config = dict(
    num_hidden_layers=14,
    hidden_size=640,
    num_attention_heads=10,
    num_key_value_heads=10,
    head_dim=64,
    intermediate_size=2560,
    vocab_size=8192,
    hidden_act='tanh_gelu',
    norm='layernorm',
    norm_place='pre',
    norm_eps=1e-05,
    positions='rope',
    rope_theta=10000.0,
    rope_fraction=1.0,
    qk_norm=False,
    attn_scale=0.125,
    bias='all',
    tie_word_embeddings=False,
    parallel_block=False,
    init='normal',
    init_std_qkv=0.0171,
    init_std_o=0.00324,
    init_std_up=0.0171,
    init_std_down=0.00324,
    optimizer='muon_variant',
    learning_rate=0.011,
    lr_mult_o=3.0,
    beta1=0.95,
    lr_head=0.00867,
    max_grad_norm=0.5,
    warmup_steps=200,
    schedule='cos',
    final_lr_fraction=0.0,
    batch_tokens=262144,
    max_seq_len=1024,
    doc_mask=True,
    train_tokens=902600000,
    max_steps=3444,
    dataset='wikipedia_en',
)
MLP neurons of a small language model. Each row is named by its layer, matrix (up: input weights) and neuron, and shows model dimensions 277-404. Each number is 128 + 24 x the weight over its row's rms, rounded and kept within 0 to 255. Numbers have three digits each.
A block is one neuron, or neurons of one layer that tend to fire together. After each block is what it responds to, as a language model described it from the Wikipedia text at the highest values.

L9.up235:151129120120138138124162136117116128132116141153122160139129121154115156126157107136094126154101120092081117080114121137119116141124190120167158174125127112132153111087145103084135178147118149152118096116115121111108134138119141138092139149117161093090120119110123141128118144138122127112121084111144110102114128093110130178168119111112161099117152100086138097142157156111130133108125
L9.up253:145095129118080173147187117144112144103120100124108129146090110107111153089156180111134109150113147113107120091067136158130116129112169134126085145129117097085115145107149164131160146113145185112154138112154179182089115152102107155138145146133101100103092142109141115095138166111120129140150143144186112120134181124122112138121127154082119098112137156130110087108152092090136150112144
L9.up864:106140126127133093146183147110146113163160108116154103104126154118138149106097126153176171114164088118137168131123140114130095130168095126105141123149135147132126100134128145142130132154076107148119090132167126108102212141070153096131160126188132126156095125122124151092178124125149103107140160113148120114128121127104157129122142148191128103112110147144104113150162147068119140194141
L9.up1306:133116140096136139139125141139138161107178084134123112128109124081142085150128126118128131100095127102104088141106131093118082124144105131133112110155110153122111093052138136101129132093172089171140131113102120137117118139111140117167184130151107145171134106092122053121133118138118117138142083104129141115116124113100124129138082098166138095147127153138150138142138100120138128117129
L9.up1661:171176137163112132091161170158163106153101131116153155116114136114133098116130162122106095139125117129131093124124127131085091140111138169117142103140130103140165128102118109145137146122119128146092115120184151135118123112134155109105116103157143114122095123128087133130131132138135157160125100128164130105168151151150124118156101091138143141097130156139123135148094104134096117123172
L9.up1797:116099131114113133136093146139109101111115113093200113134155152072109113108139144114168095152159153139112155093101099103100126186102161176153127139116100124103053107138131144164147118123160105172134142140099113137117096132125129132157140088128103113108147105170162096131135167152089140138096157178144169126105139161102114086178126127166192146134113128135121083097116115122128110127142
L9.up2239:140131108146118140140105121131109076153139114150189094166172157132179147133075103111132112098101100142122091133109107125125145145123130137115149135120147128128145118099120143094146108111132098142136131156151103097190139157111113114147143101186150185134105146147151129114106144144133148134131066150150131144131139131104091138147132100160147147079146140151127101142069138096141137105165
L9.up2414:111106097088135116131153157139161159123133164186148135124149155109144125161086148148164087144127118151139128117094133120069148108141125131123165134171144157135098118106127114108135120100168108149099089135127111106109144087120121135151160099137107089113140147169154120109122151104186111107106122193107107132085115149124169104127085140167134109176124118127110111163152150072129093077106
Responds to: Indefinite article "a"

L9.up28:121138142121106137157098135108136160150098104135094150131105115117170115094140113133088151154144103097070096105154149123113114160135146127125139121110130130213087098167103149134111135129112132110140140134141148114131143175190103161108112147171129068168084122129125118166126127139103125151102134127132145113139136161128115122118073124138124133176160178132092140094142104146158158134107
L9.up303:121111112099140112154128119079158127135119143119150112125115159127141092147151190134100138169110120120127109159137123097090131113129130179146133132111156140141126146125139163137137127107172131120134155162137108120170142119125086126164095082120173115149142094108120117104097149151110083138103122129141164075120141118081100114118120122122103120123119166144091145071154111123112163138113
L9.up338:164079137119156107118118123120163155145094190066100124071150129105140122110137141126137126094083175125134107132098089126150137156122141135131119113164085127171110171143120131122127144138119095132156093089101130133146132145149133106155133130114162158120158094122189083113121130107161128131167124080112151151148084158129118170104149129139187132141152054134149130139112109166146130132118
L9.up464:156114117134118144121117134136122200098136143079099147139130133083080124161108125121101103097140136169117148125096092130099130121121095122161164113114095113126150127149097093103088122146155156131139127117139142169157089092150130099162154144128088109148132126088158156130106112096092103118121129123131125111102119139136192127142106095121154090125161106094116141170160118111171152156138
L9.up572:098136047139122128121152129122165154157136149087139123128114153099121118126136174058085138125143129137134131098162124103125120071140148109109128111071136119160150113098142205106111123069119098133134109134120136154120120116129079105129102094128202115052102105107142155113117151147128104132144073123130139141162109090120120132114137113096096113077135155119133115136161074173113134082133
L9.up654:111134096101178130145158118083128138138095162113128134171074120133171125108134182169114174094112131129137136123087159130141146120095140179164147138132127118151109155167143149157084143170131113115181139126144115112135139149140114151175130103117145116113133068129117142141090116140128128142115130108148150124151099146117114069111091130118168121158139161105099125152161133121123140129119
L9.up705:095153115151142129146081147106168137120088117063099096136135141129142151126141130157116110121134105152118151103089130120122111157133148171118102148146114149134125133125130119109135167139097127132179116154133169173133143136134115101118114123148173125126155150128121107131142140108150095119099102111117136082147111128103141086105114164147091157114125129113125126132138120143136141078107
L9.up2057:158116138126176110148125128108101140127128133123105109106146113140127134127107178171104135126088083132110066105080125109165134132180149139142154114129158128116151166146128164165108166147120137160128137106116102131091103131144114128140134132177135083141095091149151122153133089145157120141114127154159153149170139136176138119101133140105126159134074136121144112173166113162109157149103
Responds to: Bare-verb predictor slot

L5.up2142:112111118095087134137153130122121133104155153092154170132191130141104175160114102146109123120114128118117125126145121138114129137093162160153140115136137130120120164135122160146143115136123160147126166159144123101095151141133132104106149142105111112164146127144125116111124151116139108103155132115099118111169137177110126132147104108162130156148159166128115162119140114153161106099126
Responds to: Descriptive adjectives

L9.up542:121107141102111155160130141122096134137094116169114139137114104110184104166104112122087153167131129138103140182110104156151123164138169129156125138123209160142127128116161145144114177170181137123140147149127120154122146175148159130133099153144152126129111091147135124147128083104089134160160093130104078133151149130115119094161153118082111157080133103123136098142127120103128147135136
L9.up665:129083142108073134176111101117116104123109110136141138157139134116112121148139170111123104130165174139110133130112124125122123124142157136145140120151088132137128153129111113091137142116149113119091155116097105138131130145155142109098122125070146112164126160141095111157128112116151125164149109139143148118104088153163112159154151100105146123174146135069158158150086140151153115096112
L9.up940:117114092132128132134121152075081133162157089115106136150102116144115147113136132113122114134116129110097097136102157130124117156151165111134109127120117101137148144105124108125126099149158104134169167157114113126119147130160130103117173130148138109142107142138107167114142173138129123148125094102133126122110104121111168149144146128119136143083093157135138120116082141135121131164136
L9.up1115:097131104108107126165133191106083142153112108133130107098080120134132148149144104123123114131122114098167107178092113069165147192137149142174144124132131154117116122138147106170151141090107129140097148139151130118132140156139103139126139091148162150140083111120155068094109159150180108122135135144131145130126132080145133156140144116112133140136131114116140134135095119140121120109154
L9.up1192:123116061134121131163131136158135133176122139133166091119156123072128159140165094102077119158132162105110138148100115142129164172149141099127127096158111146123145131154128170148075124154150117122073121142120124149091153151121121147103178084117119103148162096132157060128099118174157153097145131128108131158155094139168143160125135122114156094143091112128101090127117108104152123137158
L9.up1317:111124083143113136138133134114161135118122125112141126086086150146180120127147146120092108124143157087144129121136090144113120085105170130120166116137133131126114143131089124114080131183106130139126137109116097130101130148121137076117111082123163092137101113111124091150123138142140114119129135135108154091107101135126097139132132127144119120133124148157120079113151152141124120087129
L9.up1638:167111097170090139149127126136150117113165158100154082151118160108173175112137167076143120156134128116134129134104085116131107169114128136136158127085114129146118109118160094135137104183177100116112149158125104140129152132126194143123111113147116085178127127140159113158149170144126112110156131129125111140143100215117118139075137126116140162095121121126095141127116149120167134079141
L9.up2053:133113128108119121154105141128107140142090155154127086135105140073132146109122135121114083137147118134114126158082078163127124128081144093133160095106105097145148128115169178113124132116110147091159103110141105140134142155103140118155135119177138125161109111147138111153161129139135122087124108097100126085113138152142127153123134113133100129158156120161142144094136132125100116109149
Responds to: Adjectives after articles

L7.up232:142117120106102115145129150161128097120098159138176089092103151130148135132148146134120143143122130107108101142116063136162129148103130120119096138140079131097107157119097119114098094169156129108121131118150117102133125127174135126133138132116156102185144143123114132109134121128107141123102107110122135153116126143128097136140118106115168131068124111126092121129125156134152159178142
L7.up564:108145129122135079099163103120154130128092125167148105105087106086128132095132078133157098191111085114118131117148140075093114151130095111116167124106153122126116135107137126139137173139148110141126158116179170144139136172143124130135138126109143144116111089164087174113076130134187142146149123109200143146112130121158109140156129160145100166150173153135109148125137132086108137172106
L7.up640:140164132130079082130119119112154101056174141141153143096108198139130130121137162142118146120104115105124114128166118138122120136124129144093138097109150060109153125111178101136133125130144109143107134100158132096110148091129139115122185138101155138168138117113126124103141110123121139095119135125143128145081186101116113159191157157098172173108163077134160140178157139183144122119140
L7.up868:112136156201145097135181157111172076123166165115109125135127155112135127083111115134114151148139119126106136158101126142159119126154133114128113090139145154071125097111110092059133164136161156137149124134179154134121114092135139114086134118125129145091125130174088083124127167127161099157151053099131185077116118140106124133123079094125156150138142100128140114123155120157128134156110
L7.up1791:126102185134128128152157094131135147137122116155120120105124146127120136151106079072147148150134091108123146145087097125107127096067057136130108164103125153105120141121153140132104172129109124127135130123133181187097134111086165112154117094136120126125131093116139136123120170124112116133080163119122111129128122102137092142175155124154162134154150112135139114147146101140105151113151
L7.up1894:120100139127149083096133158111176114149139174126130133106131162154133111149134093092128091153105168130119138136146158133100155166119107107169103104140087106089133086157155181088151172149151119107164113132141100149142177126096082132151147151124141150114122153123155118129087120111131122179144119125149131116130108069136125201083126133120147169110129096090110107150155104117125121134115
L7.up1904:178134115123116121148146146139115157136144124116107065164114164123123157135151142115146045160116150159128074116114124121112121112135184114113134143103113130178168127135123112112079131144157121133124132139155140147128193119126110134107117108146165102149104110137122128143098119152124097152074115132187138117154150124126114113109140128098165147138142097098130140154167132137171127133147
L7.up1907:133143118099129102131103115093116107136121129108138152154071126154114115119079132096142149097143128207125149160147072118148120111163124106090125143122124132084097119169148098093100111142106173119147150151103148106101150123131130119126081098100094111130162186146150156157127135150138159165129158155189149121094095117173146137125140171122130068140148098132130128160170159130126106103129
Responds to: Indefinite article "a"

L5.up717:153137156166130121143148132136139163148098101077137183117116078130106130129111135137088121094117119136157143144122110153109114114092078164137160104152170143145124151144109126128138124121119144102137108139140081155101123122136138151116114120127123091091106152122139140162095102140133129127098111091172162090138135136166108135083125134133113135158119134139143096140102107093138094121130
Responds to: Indefinite article "a"

L7.up146:101154088151159141129157115123120120125112127124105108151168148127148133134096115118145110107120173138099147116212112119156135166109118138121181150140129135097097150125108117140134097148135137185107127129142114172123132118125159169110142118110172108105169169147166115108080138155149138091150105118122169119179131097130123128141121121145151148079115108155155132103156135193142098087134
L7.up272:128131148137141131137109138104146132156099137113148115133140163156122133116112106121108082206132139146146100153128152143116136114141133127132117147137078096124170160169087057133109151136148123158080146135126129117116121120150156115135132106128143119137145132156118114120081104106133103127151154140145135174146150112140093099119165092085142151155137125147132089149156095102095061138137
L7.up623:094147132136083153123117197137165144118120064108145131128198159113123094108130133116112171156099168144123122105139152090130149159097133134182150116133101139108150117106121140109131094136152155160116116125109090084094101151106158125128136121131112150124155083150122106113099097107121129112189126196113143094183097133109127089174158084106135146166111144169154157102164092115094104141098
L7.up855:115146099115112165126103172179209111107122172145138101134123107111181127106138093082088094169097157116132118112131099125162123161126121093127179142091167135099131163150108129104112116143147131142127118107117150145128143134129152156130084141112117063124114118144092094119122126116110142126109090143139126110177144132147118127205134108103133114125086146132135120148132136124086126136119
L7.up1095:072105126155164129152097159132136130111125141133096166064122118127141177137114104123143086113151155140152141158125122117144110126084150100105165133119136137138104163143129121169130135113137202151106141096118135124108174129148144132127127113110159087093112143102112067130078092161108121132117106158124147139141115127109080111139146101142165123080132165103145133143136124129087066138110
L7.up1197:124087153153127089167152129135103114128101125074117139120136143114091194095141131120130094127102158139151152188080125082103157161136129095123125090160139149117116120086069129126123152115087130143123137114104099092137122097137176143149143071082106131101145114119144165095174165122178147133121106140128105157126132130128096132106145145165152119157096129104155127106112130104155170136105
L7.up1820:130125120128129141115131167119128123115125136075144151129168164150122185140148134115124118113138140103179159112127157172167118142125134132120156178115134134126106117158111130124112123126125159166069159150160154140110122166133123133132094109096146088109147131099119124130142137102124147111153168130119158102141142143137118138157176084117073123123205136161132160122124115123085141120102
L7.up2185:124178110094161129126089130137118152089141152160149128169139141134123099135151156085143127120144177136118139113121144114119149168159116122109176120161122132140111133135150133128067098142115119119106140107120091143118156098097142126114087140137133128158144148108119142170110157105127113113150143137108132117122133115139123132124149109114055145163150122131108101125128108137131113156143
Responds to: Prenominal modifier endings

L7.up863:157119132138107149146143098081115155145117124146145092120137193129148173128150133142121126136112084097126105137116111115156117133138129145121149145133164129084127206121144131124138144137126124090115142140130132157158107161111127115118126109131079085132129119094104139137090102119146092142135189137129149150110113125141112075077112139140123155138166115104104126156142126098158141151093
L7.up921:091107140144102093139126104146131111114108121132133091118158163154174127107147131129113147108096142108148126140071118115136138112115138083145141128106135098143118171116171157119134133190120124133095069108147102112139130119102079125096136081130160117111151143122155116099169119144135100161170130081098136137132097154144163076150135159086135161168130127070114107147154139155134103147088
L7.up1202:064147151142158091090103112124158114100062120136158167123139123158105132109156117074138104132148081129088114110116099183151112117174126129127148134116151123110096121116129121147152130134099136103147144163134133137159116141159117126135187110095147104135121115125102114108153133166152089133109152085126108139140094076152091132159123126147153109140143101111059145126143124112087128125116
L7.up1333:101129162119144087141137135116105137121124126064191104128131135105132164132125109167149077110104094107129120110125191114148111141108138062101150141123153122126097118115135159128190096150149151143147115156152098115122136133160135131102134081153123124129093119090136105112095085106155084150150170098117125133114075122123094095092087082120116131136137134078166155119127138083149098173124
L7.up1392:162118148108166117117135095158103132145105176150165118115148092128138122105112105156115151098119076139135098126120168124160133131164143106146124108133147136106147171175148137124120142147095130090150127107147116115111124136100137147166124158123141118107128133091143098134153118122117135112131165078154127107125127164142185117090122102109133146153127103139119117146152143079113122161132
L7.up1448:100119140149116134135113100108153130117105157121124134154117122112125135119128095164092166104162131180098172130097144139173132149162106124146138108137137116174101128131148179126113143154140134121109131107155069106160122117157143124164125088114104076104141076082145090114187109106150107122122146092170121123123117143153117085131118125112155164134103114111114131159162113113143123159094
L7.up1635:117117119115145139113107121127117143138134139144128096115153138113137140133136120157099081146108113117139117132153148154136109160117155144113108136113110100129097144178113131135132128109124121135096183071072123148091152089137153103090142140130114134154111131166135172103084119128160168122172168101135133124120116145136108112074102120089134111180157117152125143169158158143135134093137
L7.up1825:131107141158138122103130094135138110112117153163158094117089145128096161179112152130106127155128125149143141137157150122166141149196143136130146121108120101164189137114159151116140151113103136115122154142162124140131126134120132108076104073147098143118164163173146142153115154102153117140165114137137153128102090126086114100152126097133114101116104116126131126151123105106123160127118
Responds to: Preposition before an activity